From a checkpoint of a small transformer trained on Wikipedia: 16 layers.
MLP neurons of a small language model. Each row is named by its layer, matrix (down: output weights) and neuron, and shows model dimensions 0-191. Each number is 128 + 24 x the weight over its row's rms, rounded and kept within 0 to 255. Numbers have three digits each. A neuron's up and down rows have the sign that makes its largest values positive.
After each neuron's rows, "fires before" lists the tokens most often just after its 100 highest values on Wikipedia text that the model never trained on.

L2.down302:124108113136135093115124094158127079152147123120102155146098126129133149150077141141105111161112135170128119110097081126147173133113132143092127163123126118131103091066120138126148139088093082127152133144112151139100090141115140089075114134154161137135130138116118133119093144146102137104111163099136112139116173119133110146116129124116128152165146137117127090147117145147104097133097154170156108119164134113128122160126197140180137147122108152113150160128136162122109142146109143134118134093140125118136154163144134145119140104147083192117118161144108174105200178070123096121
fires before: "J", "K", "T", "G", "of "

L2.down180:080149133164133082157111171177120148126108183150151085168167139132127110108122134145083123103099126111100151136131138112142127133116139132138106166106109127077119095097139118119119116119108175153150121117194114112132122123129117084089120120163099104204152113107146145113144091122139131119152138079142116132172126117114111117114131105126165133113147094144137084172129135120162149113131098122092095137097130112093156142090081120125135149120115091111088109147131125122124118095152114085132176133149117112129148170107121124112109139117162131108164142110095117124078126110145110182
fires before: "| ", "season", "201"

L9.down31:164144129161112098123093184144103168106138149152111106173129114153103135108123090143106098130127139100133133139124158117133078091165124091157113125121154133103142127124085103171127082125140127143071117167099113108117108143149133147142118145102141157133159079124138085054116120085159118138163137092133115146140142119102137165111150154153154113105097122181131107096119144109115137172156165133152171090126120142170145099125110088127148134079098104113147122168114091102121087113120168139160087091130092127129151142131127120111123135115139158140149153125148116137101157105124163142
fires before: "- "

L4.down173:164148156118157137195168165132155119153133174106127124122142146153148140121137127115127147118133160109103112150159113143152131115140139175109109072097141096135120138111171127143130152127133125112138158172137159129148097126114133126159078147143150195163120105143103149169120136103110191125125110132194122140124085124107152115187136135125128132124136160128166158125167122159126127093163083118128076118125167105126163094153140074151125104154129131126125116146104148105104107121143139137111161147113112140151128109152125096104093132142176107147115110159091128125175116131120125154
fires before: "Go", "App", "00", "0 ", "tur"

L9.down467:113105102127106136137133145097074120144151112129156150125119147124101156127160106156111160153140178096105120145095144133159135127095138128141134111120178163160147131100123129117108116112102115131164108127099113111096147124134169134118177106099154155137169151121121123127108129099136114086132142142089152115101148164117118156152168126089151170123140155116105129137123117117174130154086103137160123119131084131098151125162103096146122156170128083115166157101163122147122120118100154136145101162097133141174114097172097170148137124120128143152125117124126104166110138162133104116
fires before: "the ", "a ", "can"

L4.down102:118151158131144113085103131111125137100139148136142139171152104120136100112121148097116086194149083124155136112129079117127130150098128132140121135109143112138084116155101121108169135146117158122104126116116109139123127146082103157125158141074170121126125158091161134134077119140173116160129106136161122130148126129169174136092130104111114098164135112169097169139158138178096102099135123105117112110099126144123141134102121121106079175127151122110158071160122118122097156109180120153135125088143120115136146160137123152146131107128142117101136127163127129123157156106103104098
fires before: "G", "J", "List ", "N", "De", "The "

L6.down330:152128134113172097100131130125122101118172139148131109135118123121143121138128156124098126128105131123140122111154119161081090105111152121120142118135140113155144126104140099183115109146135099119179158146128124119130133098162147120141138126133087107155124093097134125116148084110160158121155138101128110124124177138159123144112141145142127159131113116123085150105112096111148100095079139136137130124119107107117131090155134136194175145149163153137084160111098133141095129157107140111123116137092149137120111137152140101133150150114065136122178110167125149159147141079134191155
fires before: "\n", "\n\n"

L12.down208:133108167116144200137121170131118157104133123170131141122087107111155155154156098169114091137096083118146130159110138160123127193103100127099180068107105148146141125078161101166110133148159141127153157147145134114138115145121129142111128117126135108102132131143172124118101117156130097137162128110153116110115122131075197156107144104162147134083163114143115113131118130132141157117140158136174155144163113126112099093140093068087107144151131169157138139128127135148140096169132110119139127154165142141137145121155092117139134139158135129125131139121128132122093131109121122171
fires before: ". ", "-", "one ", "thing ", "ong", "ph"

L8.down185:128134098133094154104115133148149157091139121180137121135108133133118106147128163102133123174124150111118131122147164178080147170097097155183132119128140109128164134138147148102094167129101089154152119130129124123164174106084049137113135160124150152138145124153109108092146104095122168105177116123165182120107176123133125136133116137140116142130131139132082133138137126112121119142094151179182136119153088144152140138151136121146119108109121117156108104116193107163118126139111148155153147139107122098110144140130119091092110107131125085090132142080138132163124143123147182118
fires before: "\n\n"

L2.down702:137137087115158132116124098162129144128119110137115118131112174113089132119140143142116140138118114115148135126114100113129130126106154089107143125150124118155141099145133096161155119112164118124147095132146133112127126133140122173194109146110101143085132122149109081080100121101083094127164090122092126159087147094099112128142145116097152149142139102111130127103111135148125099122110141115095144138127150096177156127135087135130115146061083159103090133144139102137131141177106131129155162113089148153152130147120127135122117140102127123117167097123132152176126163140096108118
fires before: ", ", ". ", "- ", "."

L13.down590:073125123119117153136138128134141152143159116180129105141167161121080154138093126122120140126071150114140117141131136114137083092138121132147114137135126174143157144114114122110142174117124191098110150141126146083149135125118147130124136145108137079156137132130095106116110080152106109116088106123134138102141105113084111129132156152170163143137128156128108139113118109130148103144128156131130122107108137153118093150120125082202134137152129172107100139151140110133141095152129136125140099157102101103127123134171100124119109149117103171099126122155145126141125098144117117130
fires before: "on ", "on", "ons "

L7.down566:100126100108147096122062161131160105133139148130116098149112118135108122139127130131091165133121115097132132126102084142132159162108170130142118136099166130095161147125159120117160131203132130104116124113131127134156126124102122059075115115179135163099141137102078106149189108137115117130137127073108155130098083094159125156110142138105111172133169167115142118177157150147143090133132118132114128140132143166116095129143126157146128122158123129135149134092133146147123184093135128141147121099090085120141146140104130120120111131135110149113153107160127157127113149142134112105
fires before: "| ", "; ", ".", "6 ", "\\"

L3.down94:177158085146137164149113108088130121088125151093127136099171074119131145166099133098150173154152155133117138110158130171184162130086157082126113136148154138091120109103114114134120114110146148158142119113099126074131156101121119153106073105109118091144086124116162122137085143109133119113118141145125114114123111150133110111136117110120173103074128133152091137160087146133162122173161136092136067099146125120150131133110111129108112140145156118139154119133107138161157108172175154134145145158090118113173122120181143119133133135081126163140138114153102142078111140106135128118
fires before: "Go", "Votes ", "G", "±", "App", "% "

L9.down562:116144143143153120109138100122130134089122124096130142151116156118141138123111129152107156162127155144125170128104136125129122112148079142141138139121140152151102125151169103151139115139137136154109155151086189114123107150108118087120173151102117085112120158115145177202103099088132110119127110133121124150110137137136154122133157108091162170130069098181188116125158108135134116136135156139127197058144125090071171185070117181115103131130113115103126136102128163102121104113124117146117120121151134103122166118123147150125126135130136108119122158131135113111152151119151132128
fires before: "a ", "the ", "to "

L4.down35:102103104094091130157105127116123155148144064136125116133135140100115098143133156165128092135148080143104147110114120134115165121148129149153165126136120101103112063131116124151154128149094122130176165147123133120143064137141100105118099144126135119108099122117145138121128138138114127122103099130160125117101140083145128143157136129172145110125087130085147103128131155124091156086115154149125159073092097095127122154128135149150116135128124127125133147118147126118184119177114096147172163116133119134117180125155146113157127152164098095185116122144116109133070154113138110100
fires before: "uk", "ts ", "son", "l"

L9.down120:138128096149133120127097103118159118151166141144163098082120161182088163122131112139141138139128149140095139149146130110137144128131115167141179107157111116138153091146101146117112144133137152152090149135131150128119186115134154139162130153136138099073088146116121110113119132127120103148090163127132140105123102182107128117154170091120136110115114131153170126096109104101149156124136135133132137099151157076097093114119148151108167092130167119098134111098130130111159096144143173142102136146084158127153161105161114132147159116142128073123142103136121138101115132132089104107
fires before: "a ", "a", "e", "0", "E"

L12.down681:155120161123165102116144143167131147130131088183117127088123109157133171144108105109170064126119141140151118113093122101121125130090132120132118146135126129117116140153128110121090131164142164124096118116143160111127102129122142100142108133130133147183108149159103100109119138128097122128126131137091207163123119156107114156075110144125159140121156105112151162090106168152110151150087123104074148096139087151137118145092141127162130149117102140126120080175134133144057134136134135106085099134151133091135079131144112105111176100130122112123114162141110156149117128133130157141
fires before: "any ", "any", "il", "an", "le", "u"

L3.down0:161131098099105152123172154133154155170140114126104115130077167136129140141174129163091147113124190156104132111144142139117168142156149098115123138153133094100107141126128127153124115143107098180141092126136144108154160162137145134154114126116138145156126094165130171126146119130153103110093111096151133126160154079125136110105145152134122142176154152157117144140149141143152132111137158171161117135149140096128093130159151076129153106099137141117119121148136136115130139131088157102130150154113114113134146156070116108098097127111113105171095116130096093136112138123123110110
fires before: " ", "3", "23"

L13.down437:169127117129095089150124116107117128111151108133100140100111134124121165112152101090130131132144118137157071131083162088168142155151153106097161105085116117114103113144137118154164159171078109151167141141103144134118164149119125149138102113135111105155117158153142107128113104146131162140129136102114140110155112127151110136120135122135102125134147121161144115099149134081139101165129141124121156123121095133138116142135122134154146119135094102107151127202136159135123131144107175163182115125161118157158096170152150099114177116121125139130136066068149131107147153118108137136
fires before: "5", "5 ", "| ", "4 ", "4", "24 "

L6.down175:073118146169111089115115142117127172128127131099126092151113159112138079154127121150174101114151151104140150124099131129096124124088110140140127109084192091122182116129139088155155126128120115141090136134162146112063133163118133099154113149096118131134167135140148138153140159146142156135146153092154147149134066113139097137144087146144114130125129129143138085132115116119152141115064127155133138109166116144130100160142140150110111113114101142137134143132111135159160115109109137140123168035153057158108127173136147151113110117108126150118111123124132130148129161122088120102
fires before: "==", "In ", "The ", "===", "On "

L3.down152:163104102111105077087128111131163134102097181120102176148169095119132140120124116124137141208163157156131121157135121112130135148113158167148183124105103099153182125162146147143120110164122087146181114127121130112165104108138159136103133155135113127184145123149159133146138125167128096123118090168125194126134125145132098156149145159104103115132134156163133145133132150140120122132162138131134121124136124114128134152097106115140122140106089151124147134144089145109116099125109126094156105088112121120135150094110135126105094126139177112132159130154132075121156125147128108144
fires before: "\n", "\n\n", "to ", "ject ", "bl", "te"

L2.down589:138113095154112147206116144073139207171151114137121133124181175098098147124121125118102129104097101155147150162102108106109124125155131120164164158143139115101081098127139127125125118081119163157147146146115181123144101092125138102132172119098109100119135150120133145126139117143078107121140104127146148169146142130120112121135139162130157100093135120169139145116117133091104104101137143075105148176128154141120171112115152110107118148111117078097165147139118135119111141160111138083166113163129129145136110126147107152157131148118147149142151155150144099167143108126089165123
fires before: "| ", "(", "is ", "was ", "and "

L3.down246:134150107157106145126115124127107163103132170132156138120138099134136130102138106097155132140129122105145141087106119152147106108094077148129153108148144135146186119101120104132144178089170153107172134110117123116170153112133093154133114144151162110142081142141106126112135146149145142111151084109187141147134100118116122125146099082141148116067134172154179139130145109101203145114091138111118132095151153144118121114125139144102111148124141132128153138131085139117103121119087124123107165127128151155081137146116109129122123143109127104154135104111153162124150164099123120156
fires before: "201", "200", "202", "199", "192", "191"

L13.down427:108098147123086152143100119127070159137134130123129130090134161168139126125127063102114128098127131099164111118136134119144154141130107071140116118147078139134119118126130092151105135151132140154124127110161146128133095089030098124146114141103129098156115104096145131100129108137129150136139122173110138122125153140073125110180150103117122176160150138134155099139133125124126125109112121127100137095116121137151133081133157126158111071108116130177159103130128133105114130088119106159119117118156135094161081117124097094102151106099151126147157132096141147122141107145139110123
fires before: "4", "5 ", "4 ", "5", "6 "

L2.down570:152144099102125147126109134142134097091127111122119136139115132128113127120154093083109097137098130160144137167135120145140141137154138093164138126122154152112139161119162159174110169169173120105125170100121149148142139135100103109135088122154109127114117122129158122125116131143118068176115139120166168138151159178136100114138129114151142130108126113150086128095110089102159115120138143136108118141145111122132138107108081168142117153151136089113148085106120120139159117135116125118139119063134185137123109161101133134138119092135105136177104124117105071104099128075151171142
fires before: "200", "201", "202", "199", "198", "196"

L8.down646:149106148117105115118106135142172143100133098159145159090129146141099106153110081145112146112147069069102136149159155087140150115147131128134132145088107136148131149075177130132112138169119146128085144125143078140145125163120152106149115155101136112137129114129104134154132145122074106137124167117105191123078110108113131120090151151132140159139099154123106145124136148149080100153138109146143137169167114106147133125159105164081131155151132092156131125129118145120139158115147116090136152122138147129139140120107129122099160143142109105110143117166087172113119108099110141118
fires before: "as ", "by ", "for "

L13.down517:129150139139116126134174161113119130158120148154093159126123160089133156150115118097123167166110113150116126126134146136121128109169107158132151130109155121157156126173135149140112115110157153164123134148124150140098120119083137122113133081130114185126148156144113129174125104094149174156099150123144140159127106089156142112109093147156108095112126126096123135162106104100136139154138102150130136100145125098180111143138122133175072151136089119117077176099114140061100128126100093144091102120169141089089125156127124126109105131115163136090148164091130137108156122140134121148
fires before: "i ", "uk", "am", "i", "a", "a "

L9.down201:160169123148142146115089163157139143100108139118121161148090120120120143128107106105087107149109086087142112146115151121108106146137117127144111126160119143080101154100113144131154147144104124145132087136118136129125113138090110129105145142127123154118123130103133118141137117114175105123125125112156143161160111150115066123161155169141123136138169141137106100124100138097104137140133139135131115106118146138141089113089131128138120138103104116111112193114081136123135147179140086122168151127148112140150161157140145136099159155137103154150087130173132126144122166101133108102
fires before: ". ", "or", "art ", "atis", "ation ", "ate"

L6.down614:127171140150154143130144089168115134139123096093124114127100127077131102146149155126131096141103141111189141175124113132109127077116125153139132130123135118117138102118146128174209181179101120116104129136159110177102087101128127149123110150110144130157130136142137135111131172094131156123115144125133197096107159142092104080146116159082160121096137168134136120090148110127124146179132126108153105112147152116116123144152098142157132151128135134091094147091150127172146120164099138149131149117164101170114095115103139136085167110155162093157165138133165136157113129146112158082
fires before: "\n", "\n\n"

L2.down550:154115119134117129156108112120167107145135108150127140162129114145133105155124114142120147141130129124156151143138148072149113148152153159174116106094131106115112123130116089132097056125089094075163130139153091161146109073106101141123098129146146143108186108148101133121118137115163113091104139110166147130130117103098103115084103108108086115182121155158157126144154128111101079143145102164155129096139122111137109101098104158123105115095134117160129180118128119108149096181102141153119107118168127135106125130128063141106114109161145114108111107129150165145131138136132134131
fires before: "- ", "\n\n"

L12.down339:157134097099126122131100134145130132161135159109088139135120128104145121138103131179153096185132110117136096111163146102164118154153132115106170106106145115124105117158109128107102132135132100104149123095113117158067141165104135139130150106163138144124135131092159165100102120167162145123118114169112175103106089085102163127124163110160130143141091143155115123131130155134170138116118117128120133113127115145136130111144134142095110120112064123135170135147117122131112121155095131152151117098099127149146081136132102167155125142137128172130146137174125110110166167140110117139
fires before: ".", "% "

L13.down694:162107130111175122153093202106106120145122148136127124141097128163127117119132099146141098120110139136135108166109129099107164147137139118146114127148122115123150107117125111160175151138117089108107117099129138141180102114156088135143136146110157127125095149151130116151146103154133107139134151133123161128129115119146126126081165092117096114111187149132133156158156142153157141109135139155110129140188147139158157165121121107139116129082124108133105110079130140080108112182111139133104134111125124122160150143126129136112154111084147131119134122115144169129106128139101149174
fires before: ".", "-", ","

L4.down448:128167145130132169129112121145135105176087109112130117131114139123150104144153175127117168135132121134113125165141127124108109096094145120139132080130162110130111151088207105147154099123129123176156103185123148143131133135137116092098137110134116108120144125137127137081163142163150111153135141071102134127122096134087111154130105146138149134126161133137157156192145130171104139080145089142142111110159103109103140176105140178107112155146135103113176104110135133147100133149121138130136123140113131151100174105085124142084120119096152107141182114131108079121161097137169144124
fires before: "| ", "100", " ", "cop", "on "

L3.down32:168145116156121135130139181133100106117123104141123092131136171141129177173123090143123143097096150131138142128121100136119110139113140115129150139153127096111135156075146108127130124112150132123146152124090162094125125118159093151169097158121121121114109102130110129114116162141073160135174105144085147133172180152113128092131176169208103138134103112118118138125162087142142110145117126070126167145099141109132172135136152148136121160161176123111112154092136125174152155168140129102107136133167132118062119100139116109129137124130132149107130115098121142144169104141128112123
fires before: "| ", "\n", "\n\n", "\"", "in "

L9.down692:155139159154117100099123163137158140110085116156098122153148118088133101143135157152110116118119052148160130108154138149127150132092123146138147152147128104145116101167116143164134155138093167138182163128125110102173129110129114154113121174087172129126136166152137191130173138169157168131152149120152126096102122129130121123123097140090137169169114125103090117142110170167100107122168163135128125163146131122127134123120114132177138129161115106135143138098119137111170126153174143108107161125136131134117122101141123116155134135121144103078150152136149080094150150128100133184
fires before: "-", "ong", "tern", "ph"

L4.down642:150111117118139125112122127115155137123167114116142119140170095110127159117147118145147063133112152072120154134093129122147138150112098107099153125152103116113144143104158141133122169140133162126123141095134135129132094071079137150168117138147179110134110146137172118154145101116127133118096106077150116145153119133144110133124157108142121125162141136105118106118104100159155120099175090137163104164165112108086134152140166116136060133147137153160123143142107100099112149092114137088117161114097117106119146170151101094111108126121151135089166201163136127140184149124138161143
fires before: "201", "200", "199", "202", "194", "198"

L12.down71:145120127109149105086130140130141156124120133121148141136102151105154109149131136131138105116117139140096140133134136119174113146120103103149133139113136141142147098128139127124112132139129136122133151134105127091111100117114134159091116069087121142137157158167106128104124138150160159135142142161160093135091147120126081185187126169109131222129126103126129100123126119115090127139143132125130152179118142136119109094123119128122133128153166121131109124119118144138120128111102101179173104141161087102123151131124148136097154115119092078162212159124088113128074115115117111163
fires before: "in ", "on ", "and ", "from ", "to ", "at "

L2.down12:172126143113082103073132078106135075144140126076142103127132118140141116159084143136113123151120156112154153122068129124149143123145125143099126109128127095146128104126157081135080136116142102128141162123118135120137126165109134143118113173106148142087141141099094123082108095078138109102157113139139134133157124132149103159107135147096119115130119136111094147106144164111126067126161132142156148106135107145106110123072138101121092109131110115185104124124148103096113130179095121103140127116172134120132083106151143130109147161126165091119105100122139118142144112110114121106
fires before: "- ", "The "

L9.down116:120191139143102111171143084126131174125149068103134124127106126141121143092120120158145124158137094132131150189144132133131093109137161114103155167098096126125114104138138133112140134149118137160122187129152155131132161123123123153095095108108069143123142133115108167173124118115152128142140098153147152098129145100105124149148141135146152137153131082114117147129144115129124140100097103152123182147115137111122156135127091100165101115085134118133151087157140164123120130151135141102178095167094153153136139173142107132104120123143156124096079176139141130100095110149149125133
fires before: ", ", ". ", ".", "'"

L3.down158:107117132129160138123096139151135113153123094085134105109124124106113153133108143122182116116099158135160165142147136097107103127121138096140147146159190114153116115118142124152147125089154115134123150121143169175155139138156184157126134120110110119146120113131159103157105095108123096106107134147114135127100163161159106154118126140159135155174117142122130134170102078097085134129116144101097111170100139095161157111134129134124134139113176112161152111147131109155130127170078094115141121116138130105105116139104126145106142099117158117161125126135109127133061155111094137123
fires before: "4", "5", "2", "1", "6", "3"

L6.down574:097149110104138128090135127133123128117089109138106098108106105077114101150125124130122115127085127163169126118125126110139150146146137168094160111059109116119106144127104128163155104146162130127144129145116141139092102136152144165112066177126142112135138116133103148145132105146173135179129116120118147102150095128125100119141149132160119173202115106154099124164109125152101122147159076112136146101147130149103130092161138112131119102092137135149151129122111140099135090171134097120166100080149124121161126133116161113142154125118117133146143092135132084138128104076108123108
fires before: "==", "The ", "== ", "In ", "==="

L6.down512:158132083140095144138166104109120129118126159125156158123139119101155139133160109098120164144074111146099143146143169126089106096125145087114148116139098123117067146121143138144103104129125133117087141115140162120116130107152148113122105154093124128121118149108146109136162161082115106085139150117095116107090121159079149140149107119103156122119172140128164118127125108149051144127131105102130126125137152164144145113102105163146170119143102123152145127115130125129093127116137134100145123171162122155147121106085121110123129124074115120145115130130120172140118133100140182107
fires before: "in ", "by ", "to ", "at ", "on "

L12.down295:128142115120115164139151123125112125086161126109120116123142166120148132092134142106111133147135104088111178112093192093167115165141108117100163145129106135103174137142128140096092092116126145120146128128109083097156102148143156106126133082129162112140085147136133161129184132129119111143114115102150120091120152145142141129149099142106129144091101128118161144174119127158107156100135142161123145113125098119117147145089143159143142157092154141145126106146118164125141132168150118126106180135154151078109075084144118093102135138142125146155165134165142153082170156119134143136
fires before: "1", "3", "1 ", "2", "7", "0 "

L13.down632:157108115120104146151141111089138124100141146117115078138145131131143154099137112154120083127114112090127146133103118106136097114108157110121136150159117114144155116122157063110107125122134106116148156094101156137156148165143120095125112099098145137111174135177135145123138171120114101094107133168119153107110204126143119119129159131093103080124092141106146130090181141141089137063105116123090187127114117109111094142120102125109116109129142139162130140127167142151105089122132134073108103108144145128165123128135165126119162129136103115156086146106113147119110177112104130140
fires before: "est ", ", ", "y ", "en ", "er ", "-"

L8.down182:135115098109090119125129123150167099121113102190169131098145170113091134154179169107156114135150183158133137174147164152132131096101148109132162171134158129088101093153113111081110141138129125099139103113145110102123132107124148174095133139114090118146123104111135149148143123165130146137133091101092147160123118078106125091132116152109114162136106122066118153133137148171105101088121108120112111073095093103126140160136116120143107152141110165118106087115119136107115144120094092116099153116140152096145118126132147175113094142124141102113104128122152117180121128149086170165
fires before: "8", "6", ",", "7", "th ", "5"

L12.down312:171085112162131116125125144130155121180110115153119181124111071115090100114182153148123100120094166132135131135168150184109136189126142108151139097095142137133144119164109119082101121118134156092103113122149135127123119131150159176131136073116144108112119133147113138126126124158127107088157141106170133111153133091105148135101149125157123107159104146137127132152134101140149123131125127145106131131114152150102165144143088100142128145096163132113112093124137150132142122110139166175130177123150110105135124140099133122116145169116104110082109114124157142155154143149105164155
fires before: "lege ", "um", "on", "or ", "omb", "a "